config.toml
d_model = 448
n_head = 7
head_dim = 64
d_mlp = 1792
vocab_size = 16384
activation = "squared_relu"
norm_place = "pre"
positions = "learned"
init_std_qkv = 0.0247
beta1 = 0.9
warmup_steps = 499
schedule = "cos"
final_lr_fraction = 0.03
batch_tokens = 131072
seq_len = 1024
MLP neurons of a small language model. Each row is named by its layer, matrix (up: input weights) and neuron, and shows model dimensions 64-319. Each number is 500 + 50 x the weight over its row's rms, rounded and kept within 0 to 999. Numbers have three digits each.
After each neuron's rows, "fires after" lists the tokens most often just before its 100 highest values on Wikipedia text that the model never trained on.

L2.up1313:479516450524460517528555514510448459477376503512552506528604503397481492502447465545566518535463460458496515500471558403459586541510521550474493515506458396487601561539485503534537568502541463537476510472500437581527449611538464464464437515462537506569500464451518493468521492442494443459538448484465477484570509454518485518539459522481535474338411495440524432468520485487527509550532522490485408528445514557499505533517485496485486425539471471593545446467479538560483479497571484582551516525482491498530520526528544515498504506487547523444535407501449468528511531600447513504568546639424524480546572530526494507473541482386414453535551594540463454517483456558333543413531573449458482499456442511564499463490442601479461490499483544544555573488545506506503490515469488
fires after: " |", "|"

L6.up698:563504586557481413481510456589472474475543515488500504487550484473481587451470462559446468517492506488500456494415495487577524444427480492499551459483542507456537551549391529575584491394469440504567564509506554490481588469491424471475509501570423453525550424412501442609443455502510525449523447481532509541454420493483543507568550558454438515543489522382463545545541578494505534491567547510540434548468464588495512525643473488457442415457486523505439497474477447504492505556479494535505505545373457511564481496477545555519571495510526491533508490514530424522456508476438494455567528511424473434482519419530498518515497435581438495483483521470540471502465552540522527453421521519509561495549554476433478401536467498520453497496543541465458532506444490428512533415418509
fires after: "|", "\n", " Min", " Motion"

L6.up817:491586497477518513422476508556584442481516526411508494532619462567499490546498434512432421406480531488513548508444558435498511538464500485490529580556486532461470595470380437622595506560415533474511506537538523549505504416544491484506418571445459476513498588495565481517473443487451528448488558441371521541508414466460472483498451477464491476502433456432557513586510495515477422472487581479517571557524510601514544514470592477547400533552547482532474490464519633503380418458543501546505485521434516474534550549476530579539547498498536554532526438544523553485490478484383426491605402487512506576572480548503578503562408538565421428500492517496500489510454519443495505443540479417429450492410397362410497477524593510453465470518585486503519502532427420441493509562450546
fires after: " a", " the", " an"

L6.up85:494506468483578527516476523697388497545479517516490454479537534540500563407631463492496483511451425602467449529510511551442508488518491481502496469559485482553492524455519407534543478432400597489494496508535544532542540483443496526543482596408483488522499517490560517485422524470451637483524559470475511621450478505396469539442478480514488557538455544519537554487490612442535428376510556529544479486519537543523448575475510453516415491554433506481466489502403567559460476494577532472602461530502511520514485476440510476526572476533509504502381590467601565426440517431499488515518532493514597573584540450492535453466478482518487503535416593491485452471471487555419460477467495498446444504435543453398529461560483482563501460444479481482485596491513463366460454505469541
fires after: " the", " a", " this", " The"

L6.up1489:494597501503489370492416462512551542598431485529585567590496443561452546637510492397402509496495482509448458529543465449506510530548579530517637397511604562476437470478462506566485616507481539502547460476565513494533618463503534495455465467510412509492611518448586361448498400535498467505455407503443546481463422474515432519576465446490489498474532494476575447610592499501494521444493445467518426450526454497550468588601466531430492553540457478480528486541495479461563453467488449576456475547558500473505517499547515560427546487493541514513400469462454562573466497567519473388536505521415495491465529501505484576515468491528460481528436468472514553573463542473504558475552494393464483495436418588429501537456474497436568652467522479546508522484482459506525521463492587
fires after: "\n"

L6.up82:591535547530440474461483456454520516555467556541555564521491514494466479514459524464522477565530507478510405548392466574484512435451505462469545430450476497521484501547425474518612547462492482490561490530463551501500566462428482424504597492434567487488443608429575571446512506536489490517443566489571524525517439445510555557521453408514522494496590454437521519517603541473445533541541479505506515573562538628472476542491524491420517526560481460471498459532477479482526513536573355612546498562440526446439473549491457592488514518497471580533450410502540540430535525502487552489575511542443505467571486408509533525517551541504493580489451562532573459552501529520485489468410468388517586484424484516507435602444538482435439505571484456474584520417464469505478549428502564
fires after: "\n", "-"

L2.up80:436542511512490395512560546496458535446418523520532513588571454477461464451553435504490521499459459538470452562523596440535549548568496549485522483579492533541504478496559532604591566450537539634504541492451394623516462586611394560510508553435421587531515458478461528586406498466486468491488407418538499515521507473549474548506507556475458507466495511470555459473591491483492439499472515442494482558370554573513565509503551527532569510481518492517480496486556544556496394444496410601509488503425434484526474565557522548515554500478459518518540451477511552454504526393522454403542491562480469554484519498566528461592493527483441452528505571594503351519537540498401570454431537401472488505407453563539470520437460515509466553484458513514551437561480433468504467523397497
fires after: " |", "|", " were"

L2.up230:588523527483538588431545558543461548445449420557569420523512510414487567525440448505528534479453568447463523614467500493535569447491578474416495530482471489505596585487504426535493508485547491438414512498582523525520452686472544454515465537473512564470538595461459503545490583460462487541505495490480466463755474526488552612500433508428600562489472549445493476489540511462495518499556445443495542502413483564500433509496466543541513434481490489529555374515475475535513459480492404519507406491435445532531506506447501498478521611466464648489407513483412471561480524512427426493555522577438513578555515571547558486501497505497454405556504635552538437474546438464407681448493528573525542456475458509459536498418492485448496478465518462481578485570503444539491506519494492
fires after: "\n", " |", "lub", " he"

L6.up129:494468533459561470545413574455507552533549370530511514584498454571495517480448540461530473405530644558508470441510502462502450530410440506432501474525508457526562519557472501627473561469506454480468504545478580447521470546488426476475467542457473490526550486489531475553472554416462453365574524443528559523655514480529417500509479429525497446366469601475462514478532532530541535560472489519469517575496450537381481531548461537539437535552506491597597488496530593511444437367489517463501536536522492489497469591482478553396430487533498544494526433400463490537488527421498540545536430537513439461496536554510494516484442519482551503547486524458493451563451507423525516491519467509540417554446503530460523483528529419429480462491584467444625496493486541478466507540489531
fires after: " a", " the", " an", " N", " Al", " |"

L3.up628:530434407524521460560504533577536434485502505570481485533565442455388557399382428483477474593434563480617507506494503544451595544506489574512497469494429490465512509452551514533536486532447563538502445615476512566466532553489501484465535499469534579473479492474534538417604477493518538461481573595438491451482468562467574494400443445497515474491540510459467387474480531386513490543497481440389493524454508487458450593554490493508495482461529607478539531525408455461476463528513452515567589541465462509569603459506437459562481552512375533564490476542497582448508585505526553496535503561529484524556525405415569468473545499498523440483504573482469459563520537530519491411522510432458561537442398484521492632521554600424543578559521451536582490478531483538387463526497572
fires after: " |", "|", "-", "\n"

L2.up514:478481474523511385491449479483540505499470402486546551586487457429460505473483513576419484468459461486493484456488502468534454425545595501521474437455592408505526498484461567490531586489464596484432464521527533461480499565535426591467468520531419436582505536518511421510484455454463416531521524492490470453535586463523604527381434500475531486552631498536575388531446618455451505510514547470481392540437448447473474531532497508541459547426520475504519465495506563519465538486503532538422490491445456456470567619532498565456553500449496491450418415527472483565451524487534406496522490623562486590555527467458468529515473553478483572487451606521522466570533536461546509437500492523410554541462427433556373481453504572412538518519513433558478440454456408537484538587522478
fires after: " |", " (", "-", " were"

L6.up764:475551550505576503500448491542500556494466367487518465494498549555495460642521543413508514426527556517474553497564574481528475529518539559417515512562492530559399604476480422532583616382435603555531405461512459471448545462433399495554501459521444475506485518399529418432466596460471487486530634482448511571610430454518560469489404502436450443526502489483468539507540500488454446474485527477461521457393467585513537484480557475477420538584412510513505495471471505522437337487539390499486479504536510496447535478616543613494496479520533567484541545407466512434550498438433559530565455507532511527541486520515688463484438407510484559561524550479552516495484547442503504469477516484463479424399473443476452464623498544581478578507554515458514472538523449418458489538445501
fires after: " the", " an", " a", " The"

L2.up509:576468498501556493468495546488551535529509560569481444537471470502554510491554509403478442505434508481463483573507436549532486579545540496530552436542494429444530521508401488609455573491485485452482516508546495500513525554484557504468504554525389489459523499544561471520492573507474481484465431552512460465562490447489521569549458352428538513432482530489514481540537602512490571464439433513471446502513507593439478488552457538535409546453382467496617375455380536503518494528540571514478474423490492474473503561516456511508428642519551561540457474592489565618469552482538546493576518526486525521460555555441513563495483506444538486607443556493540382432520521409396613494480444557458598523516468513391514482444497577514472501492527530451517531544490471497536424543511493
fires after: "\n"

L6.up86:459542533475617513515402587565512506421511447508592498489605460534546434461497439503542577474529569519431542461543545436548514465479514521527491500526484523427447460452483509554568562540500459440540548465501576518529443452529505460510393430474438474519547491468565449454526474486454490422412519593330486572533405524502389479470537481546488454468489534464496482557509447481500487418532493528482570465419435484597486483507475509528441468551572519589502508505495502502532449396507500547597439515414470513524546528620465468476574535541536561460451529516503519452515486539506588575573515574567439592485522552443513509589450543496506438529549530454508561502415467419426494429472507503460471470452489527445458549489438465477544498534583471482539555606465464561479534512462494
fires after: " a", " his", "'s", " an", " the", " and"

L2.up980:556549510475503481452466516504465544478482457435545479627489425566493419451549449409479512534415418471551425486455484539484570489472467454505586512517489498505494521434469531543452501424508601487479456521579492555495449513591461494429447537431482530592503508513475464455508527498409442421499490523530543447473525544549490449564471499438546456499481420357499571474574535489542546493513464469520452553474574584453476484480497485460463465515417481647591422480457534493471543515488510590520481477512463472520565676481437567417495479473495523538424489524479559528594548469519589563544564511583477558589508488569530530542498531475446497551516559581461454483523559561401514541488397485435625477529500375445468456382468472437503551523457505572473511570503500481472454529570527
fires after: "\n", " |", "|"

L6.up1050:504582467508421423440505498505544484554471461401529453571590526585492504576452500499506472465510524495457416529373527482537478492535538623482503429517558412536405570425512610545450514483493626473570443441515538471561499457507509412531496551522398507552571584408602481538465494456552539455471525521396550531468442496442462460530501481486507382534548476472502444638563483515465480439445551492514528478518507520512449567619503546397496476514565496550455525577512580459502469417479531556561482485471556477521500496538532482464461470534505482501444502466428492527512470506465389418474515573447561529590495543609471419449518488502433440591464503498564546578433479485457407537499471450447574532519496540533447504507559486378587578521542583510414565436500468524530463473468495
fires after: "/", " \"", "(", " (", " [", "-"

L6.up1291:526514540460469509490430540543560515508452509579495385494555467596459537394491547422486487390565591475515352496519480609581421542560458488447530525569530539544487468461453531512504571509495463468529456562551584524470561504460466495506445482487452511486593608488592489390442532496433549481542523561424498481498383418502462579483472549490490455497445476539528546421578495522469493511537561477504469447498490577491458544567505554490534498504508522449584491474524482469463423470448445513482494535496489413476414516469522598479538584463575487484513515470510457460454482512483483449594446458452412459498517544483569485536475430524504466513505468464459559441446502381457513346538525434503536554416546542540466553486521530351530589423554516579545495560417468409507496534498509
fires after: " the", "\n", "\n "

L6.up413:542470409513469460528416409506534526607559368478508401533548487579477461392582466382472591517565595512456494543459481533594508495520522448488501459540537411509434503433492585504445600549540612485485516495587524485471525539513446545548531455486535491531545488505543422522461463470470492488453513466447485542458490378532528535540561489461469459509487549529556502485464521492514481570505588514538412551499507586500476534553492494503517452521519549522565548557498582499515478545434480474506531512545478467476523518440474541478466570492486508547414441382468491516533504420469543519480462518528424458511566592545557451418510441559485486478515512513452604532479477411472459504603460415455471519489542587501506513468536461465563507441492527542499527473494499565494509495558495
fires after: " the", " at", "\n ", " At", " in", " |"

L2.up1773:453534539480461400457475477521502354494518497462483550617565499509450522528575520504538454410448438468512547496423514494470435490508539528336551483500591490375469572529486527419496511516461570549450488516514503506487563522467432558481414475519575566565521508563511433499467507518517460504499572529580460485549532480468535506450442454460582385500607512480539503535456510531457435495444560467505456469534547472487469536490435509537493573521504479476561462475495568476501468547483515500496526563469466493499499584517389484457503484483469445447567596474437494533482527471519522484556500532604383478504530502470455504488393509529521534487510462515477384640430603520554435485580436465422531475568434445511411442511505560487490575498481422494553436510487415533469555414504483
fires after: " |", " were", " of"

L6.up939:484562549436478517518551531534483456513430477593542566522535471555574512385466485511501524465412612539469490591451530474503589537509583453443545524518504491546480498499453485640525563464499553498595434530587496476559521445526555436445463494504507483466499415565517533500475522538455527467488566565532539540572530482472451493520537465458459485414586564507567525567546548463479420495415561461485583517452526490643473560548490488475540483562676473500563520422430521392447432439555455533506506458480466424555531555519529499441490457553531636481489526518455373524519528525418491466595456531450554525436497562461555492452431590484510438510571463481564442452468485451457434504523454371503506418449482437555421483506564489455433529557504446442451506586465508480505417436511509
fires after: " one", "-A", " \"A"

L6.up1203:473505570503538542422541492482637433473491555517514490510488528536495498484549465463497460456592457525404471463472502462571436527487473506473484439517530536530473519437507472486538534449500476568524555392504509556528488495545499400535469455456483556563450573471582501515425512503426516479471515531437488520495513590497376498501400555508477513571510476449433484466532486463452473425387413450495514411448427549418463549496483453476397397492543511576531457456447515375497504564561556479512563473465575527530404608477467535482482478655579497518598607358582477480496476481506531559573365479410506438540412433467504499421538590450398503480430510479476482531434535438514531548446435484526449586455508441438497506569536466535498461529468406518522612541455531458549430461501573
fires after: "\n"

L6.up1501:519580534462491590442614433473467438690440542572564528579504495544548566461453544538382422506560568539443518513499474452495486494550443509474486527449606491427488530480462438578472530442579525627507534536426467593503435510560482465524439480526579577449449494524488429565483500502429487363474505565516501597568457652464385524522411513496425430507410485469515461548527493517511496484461522412518523523494514536419485460517506504440545486470471486552551506490517461482609543473450546555485465404457599478509491558489480508451488486518532419566573526495524562507453495483383520533499389471430534377544521519470471432554501519448486546489503544504433525464436539500570477550503490473479422434574484453478519514448492479504417454575484508538607518376536507527575473507551470
fires after: " such", " well", " known"

L6.up883:553565482493478446428515510574440567435533482587556428530506481559487517490481458431527540488506443509510530579467528512484612642552532511500481494557496537451477568483438350546460522467583582497485487509467508498583550498567512466505446514498434459474506561492531499447474566474548469394519463507484497552448478479512496566573451510495500467456571515431485483549624492502444549443555518507541474500433522540498522451493530458439552456466506506513503462544522579581522425521518418608552434536517518438428488438485595515514588498503516572459519440474509543401531505522453433429495521432515530493557602558528567575485498527491466442482496516477476385381455538515455509526488433400463513463520479581514545580488542401456562551467491513556457460511458548503511544436504520
fires after: "\n", "|"

L2.up231:643555507514566490515495407518489570464493555523449508587471477514528560552513500498381577520448485498502453499435617571494471522484422526476488464528481427532530482506385490513528468504524473432657560570510462422549441510536451545544435544435455467471459424554509483524499629492462515390525463515548525538520565515466541577465480467466517458462452382500526458424566615470472554565435584441487491578544583510480506495488494451478468564528451497620567488502447554515436466539546516502538456547497441462614559522431493468511525490484462555383393531555573493550578533494506455542482539573568501489530570461510515517578538498463477531506426547479400349543449486498504507479462434466437491483432468443472416540486528533508452600458474446571406463516569472587486516523436506
fires after: " |"

L6.up1696:475547503570484433482440507477513609453554486455515470518471495486490454487470521395477441521496432526482522585523527559544583492456474529383535447459536442523455496511487537564468500531507552425564476549395577589450550376472508516515497484522555492428496615465568543522478417531471495494466652561432525602545405524522579453465564488523604525510468456482569378503501513456517482492536515494530487556491499478503410545496435468555489490566482518478482439495390448478571470596523419493520517468461505509551522539488475587443422522526465395528576411508513634474478520537549571454456443494458453417532525577544572519501512507513479546491447413485389536557479649413469488489418466459471553466536515510509485579559534510413492538607370471529551629523444362553452546494566614
fires after: "-", " Box", " GN", "\n"

L6.up1372:509509579477401513504405453480511532451471523474547501562522474569467475639608537395452460506552481424556524463489481513552524510585513551528505482521557576559511473478445499498478569544447537529483429426506436485477570462456465521451422591506449531456634506373509578494449409561455431560452543463489565497463367527506455452526488532502531482549458488480482484528532457543520418448554437488529515464584481531520515448564429497469532565473596492494477524485576466495467436523514514502515509461555500451509529507466579493520467416532474507433496511425466456436508534582478459479453536448502555458434493559396417468440478426446534462509571568411536612569474486432533509408579481396453564606544528467512537540474482564402571592469543411544464442590494468492549524523542495
fires after: " |", "-", "|", ":", " –"

L6.up234:488603590555534450526466480429554511447506438538552452560559459573460582541511509546495485545563520581532532551508443548475449436541506526517510466469530445545536516486481495492460510532477517501448534485438457526473380551413477377559608442446512502396527432578538546537486463544471535468459528545483539480556557504514539531438486545430572602533461503435532511513533462479495561454503483472546461517501521538494513518518476527508516519520443433516548477568550444525529490443518498541494498517499549567439603473440588589428477432472471528523539544500527458467494480480492454536535447528423390551500480473552452548526369533434534483539497529496485512480497524439473508501497520438558634522494517520477509551518573537467487490557440467443518534455479476392566439493475484
fires after: "\n", " (lo"

L6.up1287:570521444449529491500514533536457553553442492500550504571483471502438440348501452558466430442422603525432459633567531423474584576513511397520497529430522431511456553435511409517573511517500567496588473447560534530482567526532576418550501609605363463513429523578465430517538487515463524453476431517500509498578536477450443516493530558356466433506544465518543538576499506497449458489474532533520574487465523470543514581538503506470518553494503506458554439583460566422560440571427489502510400441484459489525495624549473454429569502536543428429535516510481504500523476599479479562520448519438578477410534574369543447517499557607434507473481514532461461432470548432526477440437499423504518483532419457481513544502473498473448620464461442497490460511506516424483551527470474
fires after: " K", " B", "K", " A", "-A", " S"

L6.up1436:547488546498490326464514508501490506459474487589503517498467450463448582426494507395422510521613589537476513559471537432497494556524431513478376503462452354579408526441503485544501528468386485457504454537498592568544581432611542549449554538504466513574520560482525428542530507488495472496507470478428496578567428490434526456570473427542509517523539455426511433448520495524450454552510495474498467464453535558598417584556572527433465488600518575470451477532468448551549478523456507551463361528484541411548490556453510496495516464464521475488423436452492582499496491554506455556577427488469478405633519474513497550475503554460458590467474507508463502549540583408512562477482555372519478519494494512530484515502461465413476503417482541556567491502497394422476492491498528
fires after: "\n", "-"

L6.up575:514487590582571457545460518538418563450469475476600468551552538614507601536499469534454527466516484435478473536460466508533555503437517530477572427517506401535536528459455490530644478468484508558503455450472537530490549439488534372463499477426452415499540503544581571511467434465409475545539609556465592498474444512449502440518534504411561571477457473390529455546561579428411455479497453499575448490536517566604467407470400503503479400496493465498477502542519488522561526517470434506465504525371581434527482536551589442509492492555454541461535402509586499421433549408507380541511452518466564537536483434556539506433408618470440517466461590519482451587494473545498524422465535459501551564570383496432447418571459545498385461500593477502550517463486349377575552573481491
fires after: "|", "\n", "-", "IS"

L6.up223:501466454486552475523486518574574504493522429530463392477422482540418491457541498476542460497631392530508472489487585520506542502492530493501575416454529475571596433406510420593554534487471483549516466522432490500501478528594537491527547452528402524463484572517540526505463476530537515499506543578482614509489421476468418542623419455549542381540466503423447461560529443518543487555510487472499562508453557479554395560595483437412428447449605481491448460509490566469474564628469519480575450502485539470485507517502464481420426486536515517458523533346438504492558556543460522480545527532396482498606499528422600606482468488496463580521422586505483521494472588464429512507459362574417513516493597471488504572600445465436496546522507492493520544493499534477518463453481544
fires after: "-", " of", "\n", " as"

L6.up620:486458453446643449585441561551424507462481560394501477509587472511431569505572449516466531421491514530439497526511515595572484517486423524570469456586535533512422497500473479438603462379398517564484482436521454522504572579448527465545511507487402552536469486443573460514394506490495525536471577495457541452533385515484520538507489507486491504530438518506530556577550427553524453433568413460489531568449481538500527488409556527553479518595506460470467496472503515474392446492555602542604413581483463552506586539494470520504563497542540518467443457527471570540513506505480592418571380471529582618492600543461588504439549529662472481496527531477422491461483447458439501494544505454521510423348548470562493471603506458469522531564553500488419504533477427597484463458458535
fires after: " a", " an"

L6.up1271:585569415453469363475574466493415494480435520527532550476626491544510478453487501497496542524525442528491378484472525510485391526407525565491529355482557525496394574509543500411472533495529491466523491509482495557468562471515477478490448522437408563588485472496535452479508470485478490632544525573442579489555491420491522421500438474508551518590464540545577421468469536501523517503519466433503496424497527503563504507573566459457367577603523421594482461503477523479466442531532503536556403488422509476544486484470504643520533444526449441492485491468493472513466479468532558460557396532525472475568536477454414507506461489525473520496549463500505465595457525424462537379547569520475521516433529462539486504458482520474497559560594395623546467454503343567473555435532536
fires after: " |", "|", "-", " by"

L6.up450:517601530499440455461515552523535412462435584462531560521555440511487494516463528492436524536540399580496463528455493509473474497472466556426492464487428505538445508471506557514584534470475504512522430509518576528537524468418485430492560442453472588527383594525522510496509545518481435565412553524537526577491479515507603529508560453493520526533534519443542503556520582508436476364455523465475434544471548548531535513526466496542441539589497460503472442493536455511589501559508437532578503456492492509465443608446486614521479377491465451446550427457496570438507534479454488517620529482467480496515525444511498483499534564461522462485572454520615536577439578435463510446494432469500467457516541538547483555617524501442565497568421523527497501437388418471540547416530600
fires after: "\n", "-"

L6.up866:563589469427513498503575517540534472562512552421548498516468495505507459526438442449562473425542485464488472514427552546519495440533395542483475543422565527496450489362459474558531533519549503501449478466470559468508572517448447479534428544517476523480600654436529524412489429483495471532485485490514584564509440574407466517613465381467552548515544431519463501557599471494539507395415496470500531538530543535485425510575555511400485494508527512591444460516475564503522479434466430543553473479543493465532484470422487479412464452559502517383522507512488504559548483492451486523492517538442433411529422476524566516535496559508443543503473578512469528530533424474514587516550399544458591553448481426544404532540531545426591515598605486484590587504436436495535528538523576
fires after: "p", "tt", "/", "s:", "-", "."

L6.up1309:480518529400487476406462433578408578411434500636613482486525485588425460467415506504505421478493529464444452528497531593505445568565610489442453535549502491524502573421438484481481603525429488461576400530504586524529565499547510478581456497594534568450455542472557490462513608537484544526426444573448434429477353397450538464582461496521400493424500413514550564592496513491433500515417551451525501492532467574581455572516520496454461445510542506467502482501451439466486416479540509498437475553554569412512450496436666459503476439532448514494450489366484593498472466552505476483398413590488564510444531567494506562498527492466512406471561484497512555457564532483532467446501515468453482555457550524569516557467530519454531537451518526444574498536433518534515561519482464
fires after: "\n", " the", "The", " The", " as"

L6.up105:555533473512457405538479515501477506544572510483498408557562449515498518498594437543451439434495546499477492525434557453498529574511550475511459441559624534549471473501424448519530550492500578516500542498436494560510529512530431505490531552526418509539484453561490473415488564445466584476452484501424494602502436487481512499648384478543517500488550382427602506581634519455477475508484512525469573484602476579610407507564494412544467427476460474516465504459527469495425412501535471506491545444529481476507571514439466456486550478491481555494566536369491442365491507475490505479454495635434543566572453536480560445470505546553485504523358512488440481427493455477482529491437464531324380513481529461497420546489533483520496505505480456529547548410518529505488516539504520
fires after: "\n", " -"

L2.up243:494604493434409498476413506506475479512488533531576562509562510617435491417576540534464538535436505504486503494494617548519603537525614517510466395551421493425439494478498563509497500403525501546470522445477456542561485537568426515534470535443430465597539455497455497475403446539454518430488497520548572473622474608543542483469483526429498521603550496494529410468517416531466562542446496533540447497507499602523499480515488494556528530488524461513526471544425481525455488516432478554473524480439440538506510600398514547546489516574507500457552462442442490514543508537521479464520387577560349516453462443523525447439568439531551492477433563510469392523433513507486470469510527482457499466501496481544345470450494544434505516495446602538459455542539377490560442484434476
fires after: " |", "|"

L6.up1397:579471476502420453444553464595492491500390480411486493567534562494534525512564538512504481508450462529478576515406587481545467478489501517391545383586543533450489486522433552504500625480532498563554455421488496510519536449460435483467612462564478503453521580456510504391495457536498497520458532461487600457561434535529497422527478450468486502579439497464535476566530507445500403593546463525477512517530452541544564519486494464536536493526520463539476511498489519526489431519416563404634482476488462494470447655477499513458480544476518449503582560481492541527466528532474494511558384435476490419538398421532564484465418493489523512468447490487447531632421623404539470402477482470487429500502549511522422456472500454418557568482442476569482495499474406525447485449527558
fires after: " |", "-", " sq", " was", " •"

L6.up1085:521526502456464509507548494559499550503434446492597520526454504549448522466492503456495476516527512539537530469473502483475478482530421475462538446523498545510477553510489498545482457403590407516474472540492532599628478573566472495453463464438499601551526491486492460540518564473452533375522547389552499465500465496487593521580491490539470457548520440494518506575630536535516574481532509352480598503451575625505402452541412506424515459488497510528534461541488442559517491479539383542539370527378489424526501499409526451472451400477488485473495498520526454535539522535507490473500439527445378490454531522466537615560511504563479502555534549537441486416481581467535392447501468508469532442491473518509473570484476461432467529609577483412545488475452457517500511559554509
fires after: "\n"

L6.up1042:540590570486578428489412442562487494514487483513541552541470448418441524563583540477463440537516482423494453591530441372527434582465594522489627469491588455612527481410532486403422482533448537522477461529556544508489622500473548484570400496453455514480574520569577474550457470477462483487550554540478500465558447471463534531553458430518404447519558510434474426606595571511507482444485474506489465542574486501473479506480476560509451502469488528465440487455425538406562538528577523554480449431437486500545587538547564431556455485543479462469488446485449555453594510487478489456530335499490520463517557557515544504517392485429527526498459458468466445605501504499452497426530356445467438529498475500482504558531490437426396524547565433522487564447466477541518553501467545
fires after: "\n", " "

L6.up1304:527589492519459393516424550616507478466479561531619505534434514477478428449496522455531417521606400588467471519530462584501450470560429525577543405394579518535405480500487499474435531489498477459564468448568469532460531487396486480511461492429419501487527568501536429493501447531461547459541550530477493509528400457500541489510487498470493448511483450490491453517502509478505541422498531451467470538432494546518455491599476474401402530506426463509606403481555569424558524522507490532517434518487563525418442482499524497398523486504530462475530468536590521579523469512511487552535472539421489541488396498533402514492520461520440605553470553552503516515516570402582496485429487468450567503531431514485520510580503588491493491540494540512579602469484358506503440557494582
fires after: "\n", "-", " the"

L6.up250:464532467419531571496492604522507603539464456529611475517533515530500500461455514525458448557590530509491507601525492467459476455564470506464545497411563471561488522413614489594407581446555508468444567553474498628551424646510515484493421605534507534557585550517458428528511425491531497452461564521486460515530454499470519444559364474490481459513508515410500473450642685451520545493420450414504598442513485573435444558524485466514462539508561501526593465477408461534509548485566379601477462491434571426479592481484519425535423423461503562482579553517485467459531537431566444490535525487515498486481489515475544590513547497520503570530475526500427450462518498498515473536498469492529561509538456396442505503492559515524562474498504393492471459512468420461539533512478550
fires after: "\n", " ==", "==", " ==="

L3.up1575:566537580480511498382471481493447517469575488552537472554551476588562541468526492387506425471471537458521519501485523521505484615546562450492613479466515490438528535557478462661509513429545420436398538513515526526538529465586498525562491655449464492541504514478510474535513531560525510455489457473490467462579394488490493553524476503478528472481569421490446477495549578504565531546481531490488501492479549580535491422543493506554512495568479538475578386477462527439574491455606419513457469473467513460509523481480497504538522493518530501535449480468532493508540567455577434429496481565536502462452591448432517616471524478537517521457445621474520468466510586417554546492468482521497538529472509514481475514436541516490476482525535554396551494520360409322518558455516498
fires after: "\n"

L6.up1207:542646518469488391387472558514471491557450511524521461499491534493521499532423524469545563470489472508451450492474536437520614468564525455497454460488544505495508523520426483676537518447443489572392497504498597494607518562504605520517452567570447578489560500455534509503512498442487504414520422517485456482525476456503548503599475398545517541433497458463611453501546531514461529517528443468531474464493521501562492539539551468330421540574500500533479376526468505495460445503585458645525494516438525480460524503493514531480532449532505445487509487518460460551522485509454486462574549449506547493533604500478528596567477502512486474531463581522393491569470450431544453425431534424466550512433495492476512547530476490427515559524518466512559513531469441345482557521423547
fires after: "\n", " made", "|"

L6.up987:606548560494537487488477445463548471538541598496542443539527448573514555481508517543540515459532446490464440581447490451545519595518443500443502426506503557493435523537538556563499507412441463538497511490456494461487473490585426474500526491531400516507465552504536591502422511514532470354497453504541495529452469513487488544537526509442441462566487433429504520570557408503534471502518454430482514442515515551588507515619498496479569490464613514514484518552429602342515468504483426485614462469407468498622495505446675579435473483527567480522543426493623555541526479506472638436456495530404513527496506513518462497549522496473457555501515504584463472460465490526483494484484424476432527445432558463568427551567468422451397606536378519467563426439473485504474480493554550
fires after: "\n", " |", " known"

L6.up942:492494499412546464522463387506500540565526479510526360532535434583395484493545507468469438442565555503533478537489459399465493545525572475504438483426526531534526482389563541485486540469571528481465495537544500462499482508583578502540540479540457527442586470522493396493524539435503576493457426529489559511462488487523474495616445481508469380534553430458532458572589516525535441493488452525482470522548468513548466443629484475407530538451500514502507485545500535414534551497489492504456444438470529449559579473515599458494550479470473459504516483460415571465476515658472474423440448531440567472514479541420541591521445474497472527509422577468468586486518530486435536472562410364469502519443420517502471568511501494433541647526530473460502550471525471523503539592488543
fires after: "\n"